From a checkpoint of a small transformer trained on Wikipedia: 9 heads of 64, 10873 steps.
MLP neurons of a small language model. Each row is named by its layer, matrix (gate and up: input weights) and neuron, and shows model dimensions 16-271. Each number is 128 + 32 x the weight over its row's rms, rounded and kept within 0 to 255. Numbers have three digits each. A neuron's up and down rows have the sign that makes its largest values positive.
After each neuron's rows, "fires after" lists the tokens most often just before its 100 highest values on Wikipedia text that the model never trained on.

L2.gate1193:075170147119134159125098199097146164179111123084135111156040139195108161151138097168093098166128152178163137104092131114094154064135152095146153094117154116169115068104136157129186120093122127124091116134115087147136146154097144105086129123121092116105120127116102071168153165101155103127165073105151077108157131140155142133145114165109163172103183133126100081116143084122146132103176142126107134129169135102119146145130126160191252183136154096105129124117124192109156172105117140125106099132088167090153166164197131159075105081144059091060149187139144096104075119149142097081078098157072060148138110112129156098123142097127110055132135148048111143181166084124170095136122155146133101149182101104146114087103144132114186137105148137144060146145175096191093130158139134
L2.up1193:107118139113149095140149076159058174069149087128132159130163158123159134107167114171127173149103127104112116082115159139141099113135155161102110060168173164112124117111109105170121100076076175080099089117142128111134114093144109082108157106168103133107121163190157117147130095139094105115127060158172146131120207166142098126120140162093144169103132139167144103161104169087165122116148166065151087127101103110126121144124104093130149171148071135146137121137108203115164126146111094195121149077104098098139137132140140095102179163116147147185106103188081103118177071080202187108150155080130145118102155140050088177157145117049114124123139134125129070119151114105101106148111075122082129089158142156092144126085047168086132088143127114175085187130092132148134113190155133
fires after: "1", "2", "3", "6", "5"

L2.gate945:132079139118102133135090088149082112162148137120083097175054114076167115135134131078133103165185159130085141021147091156169185156092150127130112128128172168115140113255190212139105104121174113121071090097111132146123199090119120146161148121105134182130181205080151193070081091126093123117099150121132133170138136105134125123117100135121127149115152127111196146145117120113144100169127168174159081131154194193085071074100108134123161152116105157118113163123137121102141119160184109143154115065097089086154145150115096125093144082126076166140147157161072141150134143086136114130108140153113172116108173090162183062119136123168127093120178140145136083126160136147119103142114194150145129092148132146094099146163131084117119083133092137140135080126140232072130142107094107
L2.up945:129137187094149076043141126136158164124165061069154180191111169167122133086171165096117153155127129111100211129114114176107134134110152108093119116118145121150111120140102171144138130148138110088087102072135119173104103147162147136109167120074110143162145087119100132130092058129128122121122137112158197129058157088128106114074190138156167172106106111113137125170155126117112087124104212139152124055097146094170125159163140150187151140115164118143142174157162171133157120087126177114136105137068126108105197133136123191094085130151162085157049158148090191133144133071177104093127150156109125122140113111134086144139087120144139066113172126130128086125140109141100145081153120147138142124105088111036109132059125175108117101113080130148123105181167110213086134171108123
fires after: " the", " The", "The"

L2.gate159:093084094111154113196152117124173073083126033094168076121155103084182148094154117182183107098148118085167135133119151038088125193078144131112107149178129137214071150117037072159083131149134120114110140125127169120074148139072155178128107092127091159168155141128109120135164140100149085093149145209155132132153116181169141161109087129118175137120194173077155131121131118138115134182150155166152128077107129158089128123156079088101122106095129146153137102131079100119146145137077136081148149170228145138180130109157108132128169106136123155161128063158096111158165111121088110172140146125159110166135150168104175149178172145109108176155127116089138086148177153134126072149112145118129096143149124119121090089096072086122164153161082107188101172141172163150122113106136154
L2.up159:078143169098078154145145122178116117126160171119128148141117166106132131121203065161139148138136133106119151150173092156159171147112068113054055173133088184185121145144165108122105107154118131106101115123087093119106196122150106116139142176092129116154100139085134123093101116101135165119094125155162173123138208053113078171113155161087197162047109115103126166146158064092101060115102156137140087162096138135142143145118140160164057111084136095125083155129158162134135119074185157105130119136073098093111128103143119115154053103139136115148085098179090143152094212154149133047150174139152170072104109087151081092171161100129171110083148138065100172085122158142121097082113142106153071113109121108160126138188141111116142165086120068126101115124153136111123152112111090
fires after: "."

L2.gate224:105138142131106124136141136097184120180135116132082124118131137075160117105127099081136158129131105137110129167141105114121122114074106104080102132173160145105086068101137120137171117120184110083111105116128142130124119148077132132140101108204085121122145118089113172077121095106169158089131108167134131100127117124077162118153072085136130096100211138108114111141141143146131132103143161144129149118073124136132158146167094150161112135105168116098117156091087148187081093129089127137104136102112116096160164177131142078195116089127085172094134148144142119089101164163061125124118165121137075056084193076097106136181126144112181147213153084132087105050166117174114102078120133135068095114210114143157180154124127115096136148141138146134135144167200150111145181127123152
L2.up224:102121131071168181092086183132079158147137155083110130165115109141158168093154122100094103115092107136146111147133134113086185143160127174159100089116078102181150155074106160142158185034141172152126123163118093144096173125177102077089091141082095176147129094163142116150145191158107122166171081147131096136089118167127122131181053125141192161116165138099117150128081117072106090166126143061133087101199100094125079139086122151138139075184146141162132158167118134097164110172112173133133069111174111206140068106146088141153013137098174133091081113137083076127175142141123128106133139141062213052151129156080150142147122059100131127117112141129137087108124139098112109104168148079131121088099166068123085118129082108110129175127181140138131138140165210129085128126105110
fires after: "."

L2.gate1387:189199155139137119150138177155126126138131165131158113090090082138138126119180140129104182132113159106113127179108121156151138109144091114115114169131145061138098111118116147117159113124128171130114156182135101105107105144155148170105120115052152085097141141133068124120135149141058139159169126126128135189142101163161125163149082131112157106098222137167171139061101092132144067140114177118110134086100146154125152121156063145051162161141195140128123125134073134089107131135101146091157137110152089122088111143108133104129165161149164054107140114099142100067134099116163143185113114088127140103149144127145161147124136099187066127182190143206120084106141150087109120130114134195102136168117154104088177103098132128196105097185124084136091139152148095118181131126169169
L2.up1387:090107126077098168081137153113171181132118083120114139125157118156193109168126103131174151142131145079127175182157118126094121163099149093139139161140158163147123153105117105175068157126159086160134121073111142142112101118206175130125156110202078135077132156099124140129100171096178085145159124160126149150113097190133165118148106094148135118078062156138153168146121114105153201049121133106126023143117100058147168216141142117060182070138131059129122116120073126082200087128046115066081161144134105206191164164122182110124087183093153127100150112121120115083114103127126139114148110122124117113124121094161095133137126051128163175107088052110074124161147110091124123170092123108119119116100149152180077227150073108070139123121164113119109128117157164185135147128185124
fires after: " (", ",", " F", "F", " was"

L2.gate662:156135126142063117158075172166158116157179177160144143083141102141187082120102147124103076095090125154197103144111111135089116102183156116134148122158098109189085119158162094068137099121109115113142144097151135100092138148139093093116166110120120094059145145159109161207145144162105104104056157125091133116107132089145130153132204102151139130089178143150094126129098029134110087100145137114106108121127093157124144125108156089131095124156171098090127137116110114110108104167138129107172122112157130179101141151130112104209062111127084090107173130116084131088142123117102140136103105140118101173169138136139107108148147085124086120164130167143169193143063109144136103147196095096114138127129078138155130110053143132113173085145100122196130150150112063064161156128160136
L2.up662:108125140157176067121126196108139124156154187159138056173136134112157100176136168120058184166109125082150091088149175077090163146140109086126038117141179109111121130171025140139081117137136246153113196105129091141119085118120124126109087124117070108119085115137133078150108101114142163140062148124153147123150130102124095081181110137126103112125122123135133155107121104085162055192152106094161152126078117082115144142136129178144147125182157135124132182083114105151148165082196113102116182128123172158126101145211172121142153166095122155135120149134155122172142123115128156139142113092141190139137145132085095082164185147118115102166161119072113126129168153184124117134137117152116132133141142060102098125044149110065105083121133123064143171165121148156189206180094140
fires after: ".", ".\n\n"

L2.gate1031:122136138141125114112164098140093114124157176136129195105176087085153192136106107165096136101119142140122126162068155095158062119140151119089146067149120083168047138082084091160190068139126104122111129133166131132150135136079114085128150114141065115140074148096082112173185089099098165181161125137050158145095127130100140102150201149118116089105219167154116151127070119104113132086118113117103186107152136119091194069166152087131202179139195191160142138145101157161163102126075152109087127134159124091130107068201138151125147143072142105127148121128139168082183119085152118138109073076076105155125137094075085142120135132197082125115137094075163133168090182136128176177180146136080120109110150131153088116132139111083085098187088119126128182135133125158130097146151135
L2.up1031:114102098041215177171079060185158107084131033132148185111119164146143130132133137128161137120145117070098220115128123124070101152126170112124146190102157194150132116102108137130118125135094118084089125060149199112109083162097109099163074149137142135137111096143054122101121186068176140104160092139088120113148130149119103124143106131146126149143161127084135164086050088169195091105130160185125148124162160145062139144138114084136147082098156129153132079174134167131128115107105156129137123139159109124110132180150133123071096127156125089161121107105132135163106161110106157141129145136110169126149158207177134096157140195113135111142141117194089094141076115151134147125144067097142051123124091152135142112070117151130125120148076189186131082175068164148146107093082105
fires after: " ", ";"

L2.gate164:147098157115182095147170112133143106150166097084143082208084147112205102119090126115085167094136182148112101090116113128128089106089100164138159161111098192131115204140132126106127125100143136121064129167179169125153128229172107104161134144157131152142134138128101178147122138077160092191110155113053146126079129084150088144055092148145076115090151121154148169138125101100140061129136177086216137123116136131140090068108125147149161145106140165204142160083079147148103147133138084080165141095110170174109124138156137162089109102124148098066107150134091159124165124098110118094133127186093173203143194083120118071216125107128108113149124159113164150159187078142121080081150114096097157113121139116159093165118130158123114157139098118137134080136144164088116173101130153
L2.up164:168108124083116117032117066162143081098095115108121063180131120088118126101136158137123150137182191115082109111093112115130086099116070162155152171152125169161237132107139136113160146148169137193069143139172159118171094201119129129125120125180131130114172130036132183119075158053181118145138181093070091149072108081151120129087098118132126128125105087136167092146133161127129131085151160143171134147141104167191107076095128131125085123128095134195140138096120159117137151130119112116137077107123139118144108112113182122067114115139125178102173133133117171133115133160068123110126171103095171171135192038201147116127125109129080159068142148162130152174122142140111110166130137085119164089100143127086112109170104197102162145163151105083077089156080136089105103146109119
fires after: "–", "19", " ", "20", " the", "-"

L2.gate225:140109149097146120114149150060149114157164133082164113122044077084160087095100124114123115136136163151127127107081144120155154101165126124109147123096131122139114128112170121154113117120146147104126091129139082117136136104125159121136152129101094146097102139128157128108140110154142136153159167195137187158144116105184142152191134130123118111109117066161141121136094112139131094127147165144159143167169097068124173115099123071052167133182174111141169122104111126090131109157144130171124176145113169145142105067133105156133106101116144134105116116123108100062129129132137202150117067134114168118187186077079175129173146083114026103145121150093159140179081123166146132151104101132153122086181173149095078149097168107125139184215210162152068160091077139159121157137150106
L2.up225:126111159064086079130157106082099131156107137142107113084085060084130148095193101173140121166123121120112137101139122148203173103156099183149175147115109177122192055116179177154221140100083148118162120130170139153178100140117190115129104124084161192113174178103140099082137128155156141128134187145175144170157147054094125112155166078109132177103067123120133097144134155162153117158132123128125071164155072129048171112134114118062138158144110111140138109134118117138127119145126145169130091159116096146140056102131149165113133131141156156094124141092145145100092153157146159154061139111114166146145196120108146141120121138103114067110116203085097086195101112150116193126127098104163123072159110155129094109132141068129100160137118136161109149113092109158090077173082085
fires after: "2", " ", "1", "3"

L2.gate1361:132107113138155112148105137144135134159164171168107100158109101097062115149172080117061145088112116128145047084131100080133167040117114149200118155118134108134105124136114143135178087193136159168133175069153157124112174129100146085156119130116178094097070178139047092095122102128110159090128112154125091164069163065207128154123106232125178112158167097140151123154103159119161129113133148107119095099131150090119178086101144144108191128119155195083109159134090138145121122091122154110077114092162201116174141131103127137120104089154155143153083096136102124156128158066147098129083171163163140158112088123130136106160166103150121135106117110133106150099098167135121099130110142177125113121123173104104113131147068098128156111133135097120148157149134169143139146151112158
L2.up1361:051110120095146130111103080087102124099130099132166083174088091110114207112146108074143123152182128169135111087134158075123071102071168094054123155161093178152123145118065100114121171073173169132111108069128131119138082088134141131153117090169171136137142126150125130121117151137126146132104127147154137093166154053101131140134130119136110135105129146109099105104133140153081165137130128158147129170146121101056133090104105139143098042074122106129172148115165145191108141127157154166085137159136127179138108121141153094095148086107168155140112177192139138060118175153055149101132164115099124148161060145142115120153172197106219085128149075074145099139169108176172135200092152126147124134135136143106086132148157107118129155149094167159166177170159165149169101132141106
fires after: ".", "-", " "

L2.gate102:124105130096095135120118134110125101149194106103119107131067149107132110138116109166111040127137141160130099154104114131125128146118151107168155144132100101125115127133133104133103134112112087123134109133128146159152118148159093062152137116118111141103101148113109157105179158151148150195140135130126097139116112152164181126128106129139093075095255129110154190204089078102106068169097182121149153130146155171157160098114147133152164080130197109133157142157092133128086161105105137171125114117136129173084122114167104149132143110069107107093167195146094049146138100113160135152130123133151134086141137140137135153148106117137056111168172141197118129159171147133162098108103150106110135156113226122111104125114138105078117156155117117162126165159147121126166233083099165
L2.up102:199120124140098141114145110130152086088047105115098082116104130133089120144140136123102098097137150129142121141113058141105125113106131115174132118137085103133206158133138140054104152183156148183163112126140152129145126121113068115150141149178109120080103123156147137151163171121172174129154109141063082181087090127135176147122175153119069063109107112116208141167097052141122126155125145158052175134190102135129142104051125150096135079141140151138141189193143078103112196108090147152129120171219103144028167136173186148169145152099108109065175142147114114134110124162106126102121111139133107081052101107175170131120125117174102117116158112182102121158160152121142125119130166104136149104113132136105111149133125110098134169183172136158093145145136093115172117158072109
fires after: ".\n\n", " |\n\n", "\n\n", " "

L2.gate301:192070146088180123136148068145172130181153145102119110101061159133143092115118119094181139141121143098138109114143116166167151084147071103102096126102155115140105104147106119117089164156225132122120127069127093119135062138192136145123173114084109241104145081076128141182103110130121096148153146174102139145126106128098112142085112138147159155105139165099112150137104127108137068177141142170157135143156106154144108075104136123143156110128134144152108156156140130118091110141217156163182129106116137057079126070103127162087127084112141109084109098139174113134100156206146168089120128194048161077121177159149100108132178129142118186133156148157123104127079127108192114161099196162118105139074059068126119110080131123095134128154086136106140070145147135145122152122101120
L2.up301:130071102135166157171191152141081049152165105154115156110152142159155101118159170110121135145143133079106089163117089152131154089128127103096166099156191052149121070175136118155061186138098112084093125087149101116133124158060149192154129160097191140104148133120031196087107079131091129139123158117094190151075156102069075140062092148085144120146124116032091160129137095072154110131103179112145148109127128154145106087130121079145167168144185110188164113118125162128055154130092131100157158188132163129073145146139074134157128111143164111129105112135175092122153109136157151109171089116087137097118172095139089079110108096164134081149144146177119112166131123110106120108158107168132127182189146087116048180137129095133177138118115130142138092088157102109089103133083108
fires after: " the", " The", "|", " this", "The"

L2.gate674:121108189161183156114123114092144164114168122169129126129094120117125206071061147168125090065134105148188131112128137087153134133148139081130166160158087107184096136146138149148149155162166158113124090126155147192099126126157140180110191173166151125174150113160161108165122137096106190103114101096107076146125080161165132091127163115141133145139155173113094113177080149110122121073144112158118135122107119088121093022062081094143188075108149118150103150127095154157174147160126140232050133160144140091123089211119065084129151086105120150153115135125128153096096146109135080128109163158110120152063093074115181117108145105120121182156142085145108109117097121149149138146196196128132125088150120086094106120131158098105121085139103134179126167198107149040121171152135179
L2.up674:140043128128179077070108101145091132174128075145184089079185084154128163138131148149146089121190109084140113140124117147108089093128210084079117126104129104117117145066083146137142153139198111123174128132149185128099110130098110145167080114163155136146144162151138134117146130150109105167166132164164080112163175116089192137137062080187160153134145129068146157059156136119096145105150068140137135088166099145102117163126134177120169112116220074124125124129057105090104113120122143108138115124167162149156125147134119116126142097129126211139121153159140140138146188096144133119095150137079116121130157165111199111150177171160149094097127148084045100175164140118132188165094159096067104123106153113137129181160129060124138158128121187124153136133189184139150119155175163
fires after: " ", ".", "–", "v", "k", " |"

L2.gate26:131144163089136096126135129102188154109151064185106112158168145087160154151123141148132125118149093139114177082077158104151120103134150130106165090077130157111058145127084161170086137144161126130116097140117095127090133161202148094186146143138178125100224217098155141145137117061168087178097155141100208110134058149122107117128156097110099089131102174153195113129124100123111129161097137113208108129212149095080084196131129162115152150163161123170131155096144209143118191159172109156145115171123134144150057105115156146108122121148137160075106171102177099072135139095152096144149124132156171104147142148139154152150105121132122083196090198109149116134186133203105121083132114086121124118091119132196131131105144172173143130091134127116162121162116111130113174123143112
L2.up26:162095152122113134171062136110123156094138053126140159092130172184120143170107178145148140126130114085161144127192088118102086154129122084163078140112070137134105122097119123066086065148172140152079096048130098138120101179139066047132169158117130139109150119175186099189182179164112115097175062144120098146159135120177104122170164168185118156094176094110124148124147109092105067122175095179115109141195127111152099103116147209131115146112156159120115104125162131154098126087165147123132149122138193098126130089119119178169106147103121112114113096171132117155158114116137127118186145107157128142159121100170161075152151133175109131152101089155151112147155173120144111120144115168073115087130093103156087121117172158133091117168156166135083115096183094145182113167162132
fires after: " ", "==", "\n", " $", " |"

L2.gate300:055073132142144182110149118144167114154152135117171145145154105180193103087124167105114081131141179127131091128132108120132098130139147086083098098151125065164024123096097148108205055186130096124117104123195147180107144153131120051136128153156105150169189159133127137100137128148083218142119107123100112128100134110151061136156110119189115124163218105130092136130108125121144094060136161103200149147145122093095131079126118073151160139125198137142080090119100116139135087084155088167091124109142128113090148137163092125088118064124144140124143141142131129137088133157165127143082097176148118111109125085087131137160202142105129109093094124103069174104117061156133134128172208109078127153156093117120105163069145104153176120143131115128151123107104133084119105116158197
L2.up300:149131117094134127129167101107137098112087139150118141133189115114115142121188089154139091099217152072127137097134117096142137083127157117114104155130096106142108133108096131088185140146202131139114128098164145124106158110103171099147061175113181132163140170117114085100143131121119141147140094140111095147123161114117147119189186131100113095122120117072221128134116165123150142097141143090089088067139132113125109106100064074161170119130154106138072157118097159121105102091083138141085096114189092083157161127106093107103127084129072150090193174189144139137132135196127125132082181120138142035049174102135149131148182173092154115112129153080107119096147126118137179158161175130150168057119111107139101112183138121150184119100082145124174138161121148203107088084072125
fires after: ".", " ", " |"

L2.gate968:107152164134127117127141166141092152103153173124139126125118137104125196133096190116171180126163125104155102100127072137150158141097091121242134147130144158139130139086123151096137127118082061154155091084133171069179179112185133163126155175127141155141125090165095095155096090112108142146081114121167116117179155188075148096108142122159175185121109085163112114161123158118077144132125117145133149124149145126173120177157066234074113190147147159139130111146172125098122157094128108176115115133066052125142142152099131187124113168124144133124116141161132170100042109114145101113148087140075214148135146122114135141135156106143070112091097185107121073115064113174063084149106122139074124153093143124133155131146128120132050129113161070087082101092181108131079131142179133
L2.up968:094149081123147148063140103123112119159157097131138109127190088138112160109159167115139116097169159079090152105119137148150125185172135108093181091162152110167101102097103088127183085151150103151103111083157114160153125136093092108143141143146047162178123122136142125156147084107142128151160088146128093178119119038094142141174149105097109145122142145155122120096066186086116092084151129088152093144126091147036139090137056093087077120115151119154149140110142144197114142110125147161140144131107148104118128105078165146185139141118139182136133176129087115122102129086134173067083101077147100158114171097123173171080102152113141111164149090124166094127071131141142142143144193162114148079144117115143183132065146115126113080197154159066125165100111140120119119191119134
fires after: " ", "2", "1", "3", "4", "19"

L2.gate1048:146142102117134146145119127096126134127149073184117104081119107171164196096162130105140160148089056052147097131093105131099060162135180180128114132104118152151135118112081136137106148104125039114137131163174152075116132186159108132149141107041131141130132097123164153129125121119180144117136113180151150138171080108123136147099112094113103164131167078144136154073160181099156139170143159172143181169138157133161117095164084170081114100137130164111148105141128186148083084117120115112121130157116122127167140108164177094148158125005170145147129110138180138152138039107073158126183124139154115128125159180141123151077065047141021168204185128110085145053139173088171133147140123137153131142140145128115154104126123163109074133133122179164141103060132115133094156140142115
L2.up1048:127115125144117087099136089134111177127138150124132133130113180128092127185120106084093082125155158176145177121115095164120099151092152076146133120118127089175134142149184175069036087116165143168123159154117149132163144084066132107187183086114191171141153112103127196093113109142141217100117142146161137043170117142142098116110097176156153148158142056154169113092124112122160171149110057090155079118186113141119109153093186130173088119110153118122112119135154128065123109178145130114151112104138044140139130148088148160112144046112145104165128099151082156126120094084183082122089137142140116151091170128163106144141095132112146140139146207123116124104104141120140197131122094101142111102124178114146171106117148101129120155133113155146115138107133142101110178085057165
fires after: " Sh", " \"", " (", "T", " T", " H"

L2.gate539:138153146104141042150168131110101124105101154161120183164158180094130128125136086135141101150141067138187156162113171100152087152144109145121076101101118159085107118120136078107140128148116044075136084120155133115116097147128128081158157145142111100078104112122168107106124144091158183081152050152169160103196118110155099098073091161087125085072168084183097115167109138111149071154114141129117190147103148128098195198174140147120123096112091130132104140152147149090071095117130142103170073114142133096149173128139090146120144095061185138126160102169131101122220146059187140060162114113130140145151128196149118152087069126142140054159148131123058162107122159125133156115173126118149141164112104147131191110137144126145083144159140137166114128157181124119137144122109146
L2.up539:183188087145118141153143143157114108078153161146211105146160118126124108135110165130105086165091114105088164126135153147152125148182103108098124103136075070119117089192151122097078192137111098112088121077076119087153113135105118110102149186083128097104149098152148186188154079138150151115159138187147105127105122145074145099139119188148134103154102104115104138084136098112117138164149039141106089119164122159079129134126131134126070107163190092141108116128129189121052080137132140076132151152123099165110144125157082146120162131075076134153130070131126069125146176121109120122109133090187093197193098126124126111169082056164185127108140170126089197058168112127138126123145132134125134161153223140168130151150112081127123117135142163164069190108149145164158129114136114
fires after: " \"", " (", ".\n\n", "T", "\n\n", "=="

L2.gate171:205120152135206180166123060070128086127152125132114084138126140138124150148120106096096104148107116151223089147078147094098097155131179108094158133115118153170120081107162165146081154126173118128109122131116103147125133093167148103114144051197198138097149116096127099124129144153156087098146105144123131111190132195241061142116096090095118159091169161122155162091144115160102126176180075144089218128143058163101127109107101137168142153110081132125143151101155123147078183170137072131126135128138161098059167131151123155138150197111137071157109125081110113062095134116115119087159111124176156125091124135120119131109118135148114132101116172114131151157122125177155136142170112156164141147124100153087132102108128159140123112106115147185108197158092133123172098110140139
L2.up171:124149096185132140130128068109090172146116155135131109103141155149155128167103165095136096095080122133133112078073093087145143232112103130144099073090097000116144116194146112104171169121079149150130143152139134170189151133143133157158159101167133102141089145104154164192157147101128141157148109137129081170139148102125103117093149181128072145087145108207164133147082094086105147133142075095150108141130163127169113146107186127126181058168162040122030162136151106070098106112115110112197170172081128079111176149140124124138132109154137139102160120079159119164075124160102125134094078174165054127192149156125103103191121102129115152106112111143069099079135126156146069083103181046156200134103159112105106169091113079145141112126127144136094134161112125116083117195125139
fires after: "\n", ";\n", ")\n", " "

L2.gate94:151150089082079090160092110144135151122148023170100111133131092172082182134071142163134103136142113099084097145126103114152105131150133116175180125125170148135107081113133103137095090153096164154095163114134133158182121189110122110173113152157137165149094117058128119116048180086173118184153107108105142097153118132147034125106167099091091129091147163166122188119099024163133067090133141174122166083105123117106179139108097169162130119089179100112131069091138120195208118163097157102118087112114160102053115127106089178123128177142122174131125131079149163183134143139167123071136102142094096104133148098150155100122117164163065138086150095149167094151070124116127084168130131106128127126104128154177106106072134149097124161163150176087150122150013127129155113148153127
L2.up94:136133099163131170112131101149145135067118126192118130120114102130069172137109080142124132144178091154118101199104169121116113090179197131131159053131082135108103200205112097119128096017134064063091092120134151109116069098167141160171111081131185126147104168158160118150179155110146206096163108092139142130160138135114105147097147141183162157156132131120173103104144135107112150062137154144110153124120081114091124080108191074124132136039102155128073128139109172171106158128074117153052109169123111079141082098108143102179162096096166145163155171150166117106141138102121120109119161065065154173129117160147100207095127146104103183128142125102179135139094138120130128168152211129102168132148154132134117114116134162101158124091110116140060159113116141082100149146107093
fires after: " ", ";", " |"

L2.gate1381:133114117118192117146106123114146109161176072097109151171095152140161048141077172131108122115099096121139165119102083128162114097097118163148171128121086118195121118161104156164057186110156138115088114069173119157151133103179086079146140154112158138093067129108150137136108147127165119100113134180115170141142139158173147109118106199077063151069155091168155186174133108104157069121125186120160153148144108178124106187096090217125150102118163089157123139111159135129111156127158108114141125113096127199084182137104152110086105126113130098082157124105107155194144153140118156133224125153175104141134140115147176120124096136113069157111085147179137160068095131173199123051088094078081143150165124140108122130107142115166116182114131141120077097154127122125137155081153130
L2.up1381:151129104073125153112105145122167145120155118112134097149115166157130136111104200106139147181111124094082196129135120098117091138084104109159113127129137075155121106192086164126134131125175153116051114113145127109134140126213053141124180138137137153076064112124148144149135193160179117110115129183128176144136098202192147095104123121135104154086142123149183202121067146043130118177110154097173187148131101095109154198076137156139132121138142153146131112130156164134075147126198084158154119152142164168066157152123070127134085175120120072092113152089128120132109116132083109090143078124169135102120162140152201174057071072104008186133135157108119158131108086134149125088140143069122147108135122128076142109121164128125156146144122122123084075112115103104162134138078151
fires after: "|", " "

L2.gate254:091113164124173101160133147104174139169180149076143096149143082116113115087122125133107121115161107123109122166172187096140103093140177110133146124119136094075000147133110131120175059150134091072172132143160167138126164104116117123163119175182143161191134152128088129070147114135149154165144116108130118146133061105113097147102118130155142089197242158117110103094151188148173131121147114129162164080102148117122181118171178108139160151188150105111124079143168087131095085136097097192118169058154124132133128052179090138110151143084089113122132174113185163166191116097106101126103135087116076084154140114103165146176131155085117129150158108130131155137125101075221152175168140187113091161127116163157109152134093105112197117142065162112151121186155173180119111146150136
L2.up254:150113111110148156100110072159054127114098145123141168142175081136094199092126055108091045087189120118156109083125126139112119125137097120107122110086091190157142106114122180129162145143142120117121170154138111094143178177146116121153119144127168129150151168162167102108164114108096137104105092148142090143086221117144102084125106128164148182107086112095180172097101127113128119134159157119102114106101094123205042078086135089155175119142132131120100172112137174111131128120114121124104163163133126099184107111094131154144116084108127141116134124174178154140137170149116154131100206186093148125049134139113128155162101095122144122045121113072076105082117073125122110207161179118111127133113149150109077136183116089122122148139168134135203184128058152171096142172109110
fires after: " ", "0", " −"

L2.gate204:081105150084137106149136099138168088170147078087154177143156150122185104137126104110111103158117211145119147090140115146152140149127129152114127114104169144096131123170149177104119119176111155108123127088153150148172072129117133097143214110065163182160115120115098245129104085150134092142109182152129190097128130147090078139065161162118156157116188139112165154155086117087183090152165144177145135097159127122117104122136082117198161154147157181134115145146131101176151131155092146100110150040128115151102161113087150148074153085077146144107114091130114164108176165113149130098127103177119177100121157131142066122104105161150144092109187132152162112105155063127129103141170118080132136138146068141100058168127111143070097086177051192163119104109156160129112096101129138
L2.up204:151065133158049082132143100102087095147169135111091193122131130095102131077158182091109184144133119113110162069083139069162132137118141109103145102150149096142116123132090169150043123178130138148108130096119157140155137119104118131096111126075187173068148099106099179168077100100079117087170153140150163148167136089106144139124151161121130127073078176082186150108125139099132137139116164127203057122142099124124124136116086071161155101086131141125185187121093127166075159186139140181111153126106117096091149095116149120106128113165133175141115142167110114115125092085192111154132098115192146123119137099151131087126127143126166119116145228112159134142122099137093164068093129134129195145089104117131120080092096078118124119135022066126145086135150138107121118110097112
fires after: " the", " The", "The"

L2.gate1341:093158117185122108102121202049156140117131145148147121153158110108090105107118118095156144122105149105091087127107073103134108119108144055141119115143163086112154117161148123157152118134065132122101148138093098128137134091165116167120167152104091168075127139147093091204165126125068111180167074099141081121136134061126220128180084120089152097143143125129100121147141178091137151126098130155087135128147154061128140107160191165146140152182167171148168072105139076157108126107107120147096133138096210190107164115127112125120160134120132118145148155101146132066070144161088096042136146120106101141075140112126138129120117129166062140078151130118147158168084167140127131134037190084155225088147166146136193104149115124103122132127117151128065129192097094138115083122184160
L2.up1341:143185154131106144064176152150116137103135152164124122103165097190140103100088064106170100085136179062126110121145120104205063197153114046150098192183138084156115129148158086143111123158099103119162127109087182127094143164177097131183204124125111124116149134142136092166152112146127155112106126098110116117187101129149210133132172111100129087137131129138140107111173147102157134108093138104136099147110138089124208117172166099108130164128139113143143065136075100133125120105142042145125190109132100152151120124091157125132138164090125145107083156071098087129064070113129142114149135164184144214115114126146091182121091057147063167154136061123156145123113101087098182097113110090118151165146147148149112142152126108099136124155101133171130132121063101137165103214120076
fires after: "1", "2", "3", "4"

L2.gate974:144141111171075121161093144149118150163137104063182100144152088164182094217074152127091171108096114132138123055124090127149180116150163110120098157179149121100146112142129138138086126096091193113125179090209126104117168123156129118119102181141078097097105181225066059136125182134146141113111148124135103077194128132094129147170134147105134081136160122192163150155110104145088148153144161109076139129112109107094144075132112123091142163135134187087106143069115170131122124137168055134105117101099102153118152142143129108078109157120133165131094130155103097139154109092122067146083078150071170118152157128123159111145109065128124111177083108125139125158100106135144128175126108145057110107156120058172081118062102117131152147125143143168060104166170110106124132122154149
L2.up974:083135099153124152110151121104072148105139160140101147149124088178121061168178180143136112153096137094090135107121155126193190153142171162126141139193125106122134097115121151081111113127093186105090095115128092119117116119126132147162132161096062108128106091156109135114162172110184101147133143101053148172166118106073141150165161129121107091155129079087126155089104101106108149133130169101147184132175106107165190176147131183076069151168156147091157136082163158079157130133159122151060111144155176133115111072103127074072193143133083163118108148131056095100136089084121112075128114134066156156134147119130071124146089106142119130170146165136111137179139108177163089086146136080139135112077150161144145133143112152155119117132135101090068121097090104096140140170141108
fires after: ".", " of", " in", " for", " number"